Weights of a small transformer language model.
Architecture: rotary positions, no biases in attention or MLP.
MLP neurons of a small language model. Each row is named by its layer, matrix (gate and up: input weights) and neuron, and shows model dimensions 128-255. Each number is 500 + 50 x the weight over its row's rms, rounded and kept within 0 to 999. Numbers have three digits each. A neuron's up and down rows have the sign that makes its largest values positive.
A block is one neuron, or neurons of one layer that tend to fire together. After each block is what it responds to, as a language model described it from the Wikipedia text at the highest values.

L9.gate196:420513455468437445565535457468500612431466565412450504421607556530458528521489517522500420455460477466410485523481492525391516584483460454550490445405592420520509533513516494532381482462398401472451474482488558457469497512488432505548508553489394461460469495433492429414432553397470455474502582466514451525561432465428510460554561510410511501499504485496426540458470425443490509533470
L9.up196:471529418514470508567488471471507448504524529575531413530507561555474493487555563466455508648511513505529499469538447473544500517420445494458521557578530421508638551446487538563528521532453453504580540518427427522585390398528509491503474534497489554475530488409559487437564556592474485440530540492501471525511557487534470490611537540488491373440522537564477488509580439525548533522427
Responds to: Coordinators and word continuations

L9.gate169:542488486525499528481444572466624572491528399561510429492491531583488587457507511455563462544487526464453578617560545534637536474471483541569528501461396484456541533499566531464548413462568522452522633507546558518515518396456538510527472479528486524478554425504424467569467550493506538540530511453379562465430588554449492538467480518559566515433455558482455399490487464438432446461544
L9.up169:451556527482584527479449509594551468557555453607463610513428468497503417458450543575426479416501513444457469507515491447526469590502541449616482470500448509503450515413520516566539571471462558485470534567521483536547501557510476518501467489484458467458489506455505503532607453545533462505479532576530559497564466509463545476482455483484546495477505434548403575499530513495510499549487
Responds to: Linking prepositions after heads

L12.gate78:536454491411519581514559511461625551524514528497491485518589451480449511554484541586488500514572491521428498445474563477425508534530489458490448513481509513401511613490492525480518492467424426489503501465477449476497493422524577502466439529533513414464443478377522568471469563598557457485480511548473518493523517451491542567537391539533447415521471538419442508481494566571444560454529
L12.up78:451468473445466530471527643533544518497496512569548538498519528410406470513464441523488473517472494439513473611427481498381556574555483505518498498548549510562490514462469564527474463480507541584573484495437546518462582491425512485469551498534490490434491536469532469512435486549439505446476492483525556540486497442587446541559516528527445552498554503557504585580557552520513521423542
L12.gate104:452467497461535530547522484485660507516535540485550474407494497532515512599558512432519516432550477504469605546364476467547467555424538427448479446491459482532439494457496552564454512527351511492366502540495508495457510487516527489498578511502428431472444499488435530486473486488476419504566482426498388409531487453393543453396491516442502480513485486521444497571510471371541645514457
L12.up104:436549501540480550457485534520511553559523505482572514490484403526440542463448433480484431476458467411558511573534551613484503549541481455387499430500385516531522475582456473399577454549457568431489457464527548496516594401464468489429492456500521436547597597466423506520488488472536474471576462523376452456573468476534477516493539548538463490449521504568470496501555541494501519388474
L12.gate290:561504489479427495550528553528590443527560530587424573527468424423607574502443530626503511511468433472478508508452460493578490535504428620475478647436508478514420471562510577571576450482394454531487486504469551557495433474448545501508525444446490488486528479438390503437522520543424481521529447422488477491528510466512583579505474545533536480547461528512560426528524497461526461471653
L12.up290:511420392531480615490508521479492576472551411497467430562427597478489465472544396487488499564499459448479552610469461513549514542487500535547528519559517483676526498455463535458538480517462450623562560477483437543531513428487483550457469430471542531467487520579452499502477491607481512497548512495540549476544431462531527570431496559531498566426438521499526464518518424525517499524594
L12.gate440:580550507472394497541460491490525504621508499553540541456503512489471508592462582520546484577511423577470505402517463466508489516500447470515472557446492354533577463391486539548550449546522484476516580515473554416491453426540476500541510495465538459524463552434503516463534510453563421517449517427553594519447425446533514507384521556655447456516449547498560484404475552476458501504467
L12.up440:555490474476430418542458539496502523535565574474500476412503521458498566518503517471425553466446443517377436408402539443529478467465422527418455518533476572548536558416525559500455441579555547451438521531470553524516597490461513577543513454539549495507431517469414447507597483571496465400563510337414532507593495492514482531453422446551570498444515517460516419442418586547487409524519
L12.gate541:537416486508426405447569523420528641556499388544504449509475479494582490405478539579496506454497526481517617518438518608581573509428497498518391583450548473545496476506466518526556519509447468498529491504507526597412517395448454495455535488515540450437532478505443485610533460539473466592454468503483489499473482452466548465446388524492450470472546491494578500471509555488408366531515
L12.up541:468566554469502512443557611422451536479482555500575405521556516485400448539531553531522535479543476545436492485426627501566474571523557452574536454432547562416564521524581444466505455450488548435525591557468478589494434458499424426390571498509489430437589435474487445570550492626496497484465516513511525431515533434513479465425533429535487568451509513567453426518530557518516508438511
L12.gate622:513386504435468384477608459515541584494495480462504526524533539494438536502458518490596529494457511467488500491455500492554506539491525534520420501483516430509480584460438519503417486543507520540556574451493570555452455481436517527452438545488558497490457514409372502468555509418520565549393526504471529624512493478550518504518590534535481484443359483569552483467582524559444536613504
L12.up622:484547485599433510509472403527552457496568467516482440493501535528485523530502537451529525543504559527469598529455501582575470548531358523478490466438585542522447573535433549596466547566498486529482540471430575545483514400480432578514518485463467528523442514586487421489534584480553490416442436383406505564519440421458546470502460482595536531437431514525588406524505567543469527542475
L12.gate647:358514376509490525476537431467460439476528480479479469520431518520502476521523463475591574436499490435532471596549415476532545514482491547517440465567483449405527464468486497465497532524458584521367486538574504472466384452507505507500510491541507528490513379440499541468535532519373550551441467456485524381495466507467475545482534512494560498539542562414531626539493520462494580518569
L12.up647:373468535496551475526566470553550560465587560524481503509532542506459464494476458448475508482435491424495486535587499568529487547464601408518482423529442411600518445507521547450515460480501466508534512564559601519549428479403583501452473440434522502428554452464513501500573455564435536523480458478395492479486443548429529538515553593487530508540487575547517495580449417543611463515481
L12.gate651:470562508507533567490563458486532511464527423511547553415463468473436491488480464439500488446554376440389516536462537564525518489484409554487458484460588437514556582534545508459550502484550473408479433495605423482475477558482522522490537472489436480476547504520504483521462470469564442449465533475579403396532539561472531500550450557425472418494444342494352500559447443410405528442465
L12.up651:564476546473493542567475487479531430547576438495459447535493495516464463473527463510555529486561457542537386564459431507619571425513446545462426510455499449572556468502440516529505398457468548448545515550523429601460472486597534483498548521427479522509512518554464451620389475574481399479419429457435418416409535458472498449537450493485461511451409505461499470560424567482642507511477
Responds to: Approximating quantity modifiers

L9.gate188:524488509485535466418412499430450481563476553462483415467578497445516443467552457501546529599521585490534522473404418498421472428512524513628574496409471501479486478485503527451514505576464480475578533482493622525479635458575432515510502493506494563500513537578555428494391502530515419498467551486517535542591474419451544464526565481562484555461585506623525481569456505424502564544456
L9.up188:576454464517553526357508495432440539513466486425513463456531497521609491502494469463594573551618558515531507505541498550433525382464519523614533468514557492561533558507503503547531557482547462529499530567510519495423438540521536566549583499437522527521459415499539520504503412511563497498459515483545485608543412472493519484585420464442484547464505540537451509538497532504476522509451
Responds to: Plural noun endings, section breaks

L7.gate74:541489487560490510450533470552535478514506468497486671581491562511456456534538479574476492516503521516473515496493556522471540519529456444411409384422419457506505548549531508571547595485492375417467613552557474487478525571480441497501515493452515505419551353517542445456525504472532461528533440482478472496542415558549496565516412592537465547476515539507485556530512532452454541458358
L7.up74:542412520553510428414556446512475420438448461488493514512513507543468525458450496474504477478531468528440576556494516484421463528488407511512524479429538496439474540502469486476553558628482477487549504515531501565514464490501444544535466537529513488465485494483538507409482517443491508561554552437496500411483463530581497551475463547556394524493520459555528432599575557530429492441475
L7.gate150:537524539529467525478518496501440523498476502443502484449514527470531542461592403567434523534556517508393492536543537573485544573481439463549497447541516496509450537489586439461515428419468401478508579466548494486464496484502556376468522529606431492504463529566443478436574483507591418558460510492431405502542413508594422434506474535459463547560524471545514449341497482485421462562492
L7.up150:476465542515435513515544457498435568512463416422580492549480483459481612544461494500547474447504528444461522467478487608423615547517545591460422565458615521498597467502453418522397549502457517608434492509521514483513616468437411507472484538508512491502549485453516478491533517523463554521432637369421379441341488434537416573556478485542597568497447440507472532463516453481455512501495
L7.gate193:476497538501472466540538529502518486520470513573554516448541516555438425527570514473568564528635476418517473536542523517438542575523579481455543618428494520530455528416541522446533435510411487458521553511509497498452431418531468485518438522604488584493477560550374530522469537527449491556543492435560525499530483489528391444466505521488496492415466449483440532550509503486419448619468
L7.up193:498491531507622455505508577450484443475553559584494530479487488535382470551583478370533513443531419478530527527452488462552602439537535563504480525421482514529524426472462470541518451580485440543471446479468534548527469422512449508529462618591596551456518565503534559482613421442481545559469493463513497526568579519469480545500475468544476469469446379561485483529521520451408459454448
L7.gate198:551520411449525545514477461551473460466535507458566534467548549550481466401540505556465526583574534464450479480420536471431490481482563526499592483537548568557514512521502584475465614467503561511467467561494506403424564421516514507496506496540545545387444584624497435450502505504484433479429460452524472478645440481509550574498420499490443502506481489551568478513586469579491540461399
L7.up198:536433472571446457449470549446540441444571567520450555498490481547513352475515477542630526466462536518544558443571488521533429522447557453479467475520626517550492495467401481526466603556454546524479474546426468585409470486570510446434434474561459538457530483500575534469458508473441537417475458466582459435488473479534531500599416476545527501489545437557566499527491511510529487542491
L7.gate282:543584462510386430504520474527594435450505446581527570570468477392560389453469537435504460587597482463457516499487535636518537414473481542524484551537508516426488551462555476446464540516468482498551511540474449506524455466498486451518455516548379431422479512492488424488489420541510478542459427477448497478630550484559572514533436537474487498434507522629493487430464560505508478471423
L7.up282:499609530510450378491559494546528422485495459482492594557519541425549427436487412519530521617454467514452503422386514568491470503438485453444502488471480472496526538511540453449522476478524544381494508463404476537474526428500483483505447581617457546468415468439505541397497544487463535491477553553448581491605502525488524475477468464493518584507559530621512468463543541417521457587504
L7.gate561:511583539553517434549503487434494436488525513454552530484511437537470495524429423567504477456536448476409476528515614472434490449443512433438552547480446660604548519462582487507478513586573499495353506451459486486552508462433397566496475459563553481514459499520567507485548523496577393520569505438476589538599502502526463444538530491466447449548481516528523531441470517491525534562481
L7.up561:581515556493548498447429462434438413528463419458535435491565461457438588492508577429526516489486510550406579531504565513511508467460465443437534532532425581540549530572521443555459464515402599437448501481457429546537549551525501522531548513601490587485510501480485517553496470539611551626563496456517515429457460528492462469461523509446511446487477560541486536533473480594511500566463
L7.gate617:490593486568479553542546485476493521459535554543475512516466540486492466459522632657526539489497480503517523413503508510476486488552554455459510500386487499563536458486509472449506492483529521510515564597477511524486493514483398489410407492383463479493478567498433416410519491547582523425400480533521420529568543523458496558483524537432527504507533451550529598537450492521445542494462
L7.up617:483560486488494544526453483531409579562438547532422516519548444540439511537496479576523581621482603508486510470498546555544465488497405515578498426467431529499532478504571429452494581603415432477496529494531468479471528546503535527422469397454578424483400505447414454506515512489494446462442550573512533496558508483465528563533552508467488521476494529497539504469478557570549592475434
L7.gate682:503525380577556406546509458486457491471476441511563469582512501518588520492458526503481502481608449512470586412533567586481530555501582447483494518474455521578481653518567454459407527558521531495537608478541546490531529450491442514516511569549535482569479432524455480409555553628538519451525569473533503468542448445482471445491464462472483543518469524533371502580443555490519493515487
L7.up682:491424425545492535501480452565476582442441555507534559467457517504405440478564524507504650544582532482584515446459490522541534509481486615425540512496544498429472443534486536547548476530528541484531559511416485494442488445452490443424510479502514508471546464441512423430532449473443479502432511425607502471538570455470547386581485557512536463535455415451526499430560528528511478529461
Responds to: Adverb-completing suffixes

L7.gate88:507578459559433549530500436446498604513558572474495509517446513450528557529604504520496545547523499489492463449510502549502464497490554550496394516405500393453498438496503560519554450492408517485450528525617575480554480499470437614528532526468482521470565456472378530471505357509508503553442502464552501467491538506493485571419473588537518478511627556596532570462497501503422506511475
L7.up88:526553491493504508486495534431496473540534498534478479484475524506527625527506512475538529462598538560545541411474524488532501438539496563490454536563497428446533463512405507564602488549512534565415486537521531489557532502567420580568471499456447497450454426475476475556523458419432588496412447521520451521482475340526529505437483489541522527474529557534613553503496513571540637551514
L7.gate146:419410522514533450517545391501553452503485570513460505548529466542525553518439510520486497434518494495515437556488511460437503550464589472564472539415511487472505485576450512495475496558590572515547425527500524560481594570479483479456532491482523378560452433472450567506518582619438500482475521526568484514486492553542534487481574448467510494554506502457444588476456515489452490461477
L7.up146:477393502513448443486594561398555546457483568465391469414611472484511459562554498489559454449484475527490475535536548499540409517487473559484479531537588481447562448555516551510391453443459542453471435565503521545501566497478424488508584548558533442513480539515439497506504434428599512433480486474589572479477406353468546363470446400478530414439497525512444490445580471484488490460467
L7.gate158:552502600520529486564508472473535507460436421475461507498378553473512547549619565534511468436573591482510384472504408483543526536512498516541481507550492515466497537473437521521519487536527533491556532505563513478524515442486450575536503479496492473394501531467389465482532519460530464440459481491481461522511534453476488479482521480560565514486483385478550442471486531453417463572460
L7.up158:464410501499531539518487395570469508485537465554558446505515342452589516528525482487529447457550506489427500544484463418535513505544541408441402502366395475512522422543518558442509511502526605503468497450478524550518554539489462527443538463384504525514556482422520535522519470475534440490482591499516525559481561452573367463440470526457550418510510511556492542515423543612531464463477
L7.gate365:533575523483508509536558576486492504503375503491538452478557531486475510429472484532513484420550525531457498549444510488579504533446526531489467533480415520514433447464563525450541405510522632458421436499556436519406463452570559519473572463435513468440501480430473523457578417551476459458427500499527508523450497517392534450434478538522445567499466580572499592604495544553505541551566
L7.up365:445475484462519450485600427462564560453521567409562514442544469539489592558491601474394459435463522529506496460565482490479487558493426403483594507465503506508475566492389502503464435532405499473414543524439550527446589533463454477559445460469520511504551486473459458500603465519586510499503452485496482517588421434490475493460505514503517524495441499583411450648549434590495453532494
L7.gate410:549545528527519451485451513506568513456521458495541555446437464550530544525541489563497505566614519485483478502496563545466507432438496466501394556491461521435529473491502617576481570493505522472408410483516530382563537480423404503540488477446520499578447525503461456417471473552546459408458424518597469442539621508476517504530477486472519558490502587486588564526480509513495580465485
L7.up410:453553525534502541510550525534588422529491450532522466519436552432435518546610526507475460400471563528529520486467487446497482583510470509437432424483436575512395485505522503536474540496499501546487534432484568453540508501436472504478476518490539517510580527397463605500583454484502517549452497430563481576419470502528522537505540521455510420431472513564551518497593413445389599485540
L7.gate612:563447527414481581481503465530604593421503457462531536470623466538545459629511587554533499492521436428454549538454426541479560516483520522577446440473406494470539500501429478416508532458579503405464491491453512541445496547399428466457520470500531508552474591540551432502547558490394448487529508429491596531461412513526544456451419500574563419499531502480518479542535581462430455533481
L7.up612:580372483540560556519598509512507539446471573561524590507505407542505557504467590611468409444498488460600580542494504513590528541556544455506600571468456518475474563510528459481565518448603441480497491531562528450610469508470514546436476523523420538561538438464521401506516522518487482443512484564536544481457485544538453460530532512420583549477535463519496503601558535418462468409458
L7.gate636:466423575583482494456516430465567556529452433493468584623562548523518501401501464509504408499430495442530591443448566507505586539560515399541491515568511495501523548421501540467504453376475606507429507606522497462555493509547481539505465510497448502498576460444446556497469607530461512516532457382596497547460475450442459462608564499427522474510479446501489604550521477554408495500487
L7.up636:534481480454393523555488522451557416524515574554594422503461489489430469496462535446569553549472444466513419545486417556513563414531512541535398511454500486580494484543595551546510484489433496484446569522448503502614442591610461578439549481534462517527473558589462451590483490585511435551584461538405548485489552454447542458448496492437446589543617439424443451494520501476462519485472
L7.gate650:577495466497518546538448519461549482486538466471514579544493530613519440485460555476429507428469585558479437489523480526570540542486446561513498461526516515450517556524493530452515480531514553556554544484491465600578512438473539548512537510583554432451414409570437572520396548532408462376317555398481550535451473445548517494545461521518516484476470475480493525494625540515438495456475
L7.up650:596493546411485513532472486497554571543508511454582512472529474525487431435531540445509480531454533522549479504555506529482545529442443481561529449469533586500486613432440471465490422513517587399484460518529484506487572455537554474508548492496536575589554416462418432549555493451538539549630597559510395502519489454527530525472517529450492437559548528494430511448421569466529549480494
Responds to: Institution-introducing prepositions

L7.gate29:581488477464460492586517416387478496527514496517413521568498480508559507531633580401402480461557466523526533447480590490497387455551412502594581499566533511575441519509500504521483534479457484484434519556478504507495487486466416502486417573537459514440550510527532518573489510480581469507528404504539476484554474431472592559574544550522527474512504482529427496490570410549571510464488
L7.up29:515503403540515564500532533489473503476485430516531556522511444562494510469588525578566537456567484493492551570460493507462542548549532508575410536507425607584532603452589560588573568453511430573439458489554466529575535517357521583580500542489468517512470399526509511545544495457429449475476406605545554549565506501502457461480482561555432567518499536470478495409487492481472521468459
L7.gate45:530453410440430418477486389469549513483461528523575547454482470482448506535520519457482415533521569430545524542575459478519438542457420524562398493532447614562496469505544573554530481423485469498497437508530426570514437493542545454417402452574476498533468573620511467514494440486561572504462562475414535605599480519380569475541458416488490549497478475496527521501413568628490490533517
L7.up45:460421411503456494427504430532442482546520422455504484490447423457569525579563450468556568582473508517576493446467447621441554410495496474577487498518419551556413471525520479504497548503456522494472416560536531487406499510594576504500428543457449515509481505519511489479490445433533522538451492514495590540474468497415551515504528512510542535494564484543444383491495575616488511452466
L7.gate109:499487463516520556457506526482552468444433498413510555503410426525521461496574508524539481453499534463464512538413493524559542453452552463561568439491484439539500530423509480437555422482544528441525443439326522462498459563440507470462417528593456542525483440488526502525581557540497398532424547541546525458565539539467524502453616511480501514439537523578406456619385549425440477565449
L7.up109:489532432505502497496489534473552400551427542514506470474569500482530474472464503491537547545531449516501597497410505536529592477508606519579522517456553510502597525497539534545559487511564429570531454451443479452584487526467520529523444556434456510573495492494547418473456528626528476441502526575530594473510550633487448500453428544443458494443530561501420452557456529480506552541474
L7.gate407:531573540468491442476534463488492506479403484505477563465584513442562534545481638536565443524449489516535469507414524482438576532540524536476516488476569609537408501500548502474555569470529434438475525574601402477557546403457494484578437521470485437568529536560530425416517472430606483609430544609499499427496478487505460451543491547488532587533499558499450515542416583471576440519523
L7.up407:428568429487501453557464550502438550567504524486415438452486481593524503341464499417609552583543538405557569464477565460510471523478515515482517503495525490518420525507510403506440467520528568534471418529495561566426436479467536538503545447488464534522519513507558562532493480550586545429593521505506511547598460513520471394395592538527477380532566501512438461513502492549556539541428
L7.gate516:479486466545519509415538490485472585512462468520549573434574483539485473521539550439471481486517465543530496482427532499455436443554445541581567481506516594505450509584494451484500435497538465478436472456503540461409544521508410511491592472399605486481533386410480494529559506482483367571466497389526462590540408509563625471496510563471468559468508550559474513587456446580481481503554
L7.up516:538421431559531578475541478484434556451457461495514478411561545478450463638567538415505541476462453616499416497521538593520439555522510575501507534521435546433554439502549473513425492457522434483496514550535495523506500469531404474467523495388540538466587449622543516567564452470564417493467453470504491546486460381423517495581593423576476525446545531516525501531387519470471512562503
L7.gate525:445522482480504574452532463521437541417531513516516666528423584479623337544610560516488527387530495408523526502484519465537544568507478460473474539540533479535495540557410562604494467546538560428539462576540517532446454504475447530650481506492572508432412453528569489507571547499553546459440451411482510565617568424505470433470504416476540400589484572512453486482557574531478545476444
L7.up525:472602514547504479498480531594430458539596548528422444467526506544473424502585556537543457514425523492452473552486533616533552533442544456486487503426512472428566534537434568444409426512477439490464482540389516387416463529518405498502418534472438545525523511476474537491532518488520438486552531512495576474460530529438451450431567480489528526426517468532446592528477420453541511522495
L7.gate552:457542481384465475527513461542438496471421518618510532508470481520529489496508530497527360575472350529498569455576446437439564545490443557480441546467449511488555460527575534574519524531475432505394513481431568505570546424477495514462464453581463480491502560533405425505474504471533556468476502433547537454484510465518512478586453502550507447471593491467503454460533489486391540574537
L7.up552:570476461515504530515532448506451426512459521467382485475450512486494561461530484417484419505564482574516537581558485440502568463436505542565594429507484521431470656498495431477445448407616479568506420419575517498521568486475405564392467500512516479554571464447518457521438540544584471528517572533510574452496568465509480457499547454508485563423518526517407431525539526523461526443455
L7.gate652:555543400567484426526592495425478489553590489586501553458553485465530539506492450546530527527634442549452573500574475587472473529530512553484472531583454549524509493509547444513547555405583516449546514524571522556524532504475471429504492588571428415587562489518420539467459516464623530477512514538466473511543455535483454545586439505464523460450409519508465520485430521428615518551474
L7.up652:553552437496529481524472445531441586501536476558480487441518507443529567403489567575533408567535474480527491578512515540484443490462529394510508500461477521410506546473511403434623496503413524434488461489488468406499486543428414502511565515456451428453434413529474546459526424524547547533508507531538461477461452505515510488541483481442403469474509535588444472531457461440544538498526
Responds to: Time-span nouns closing phrases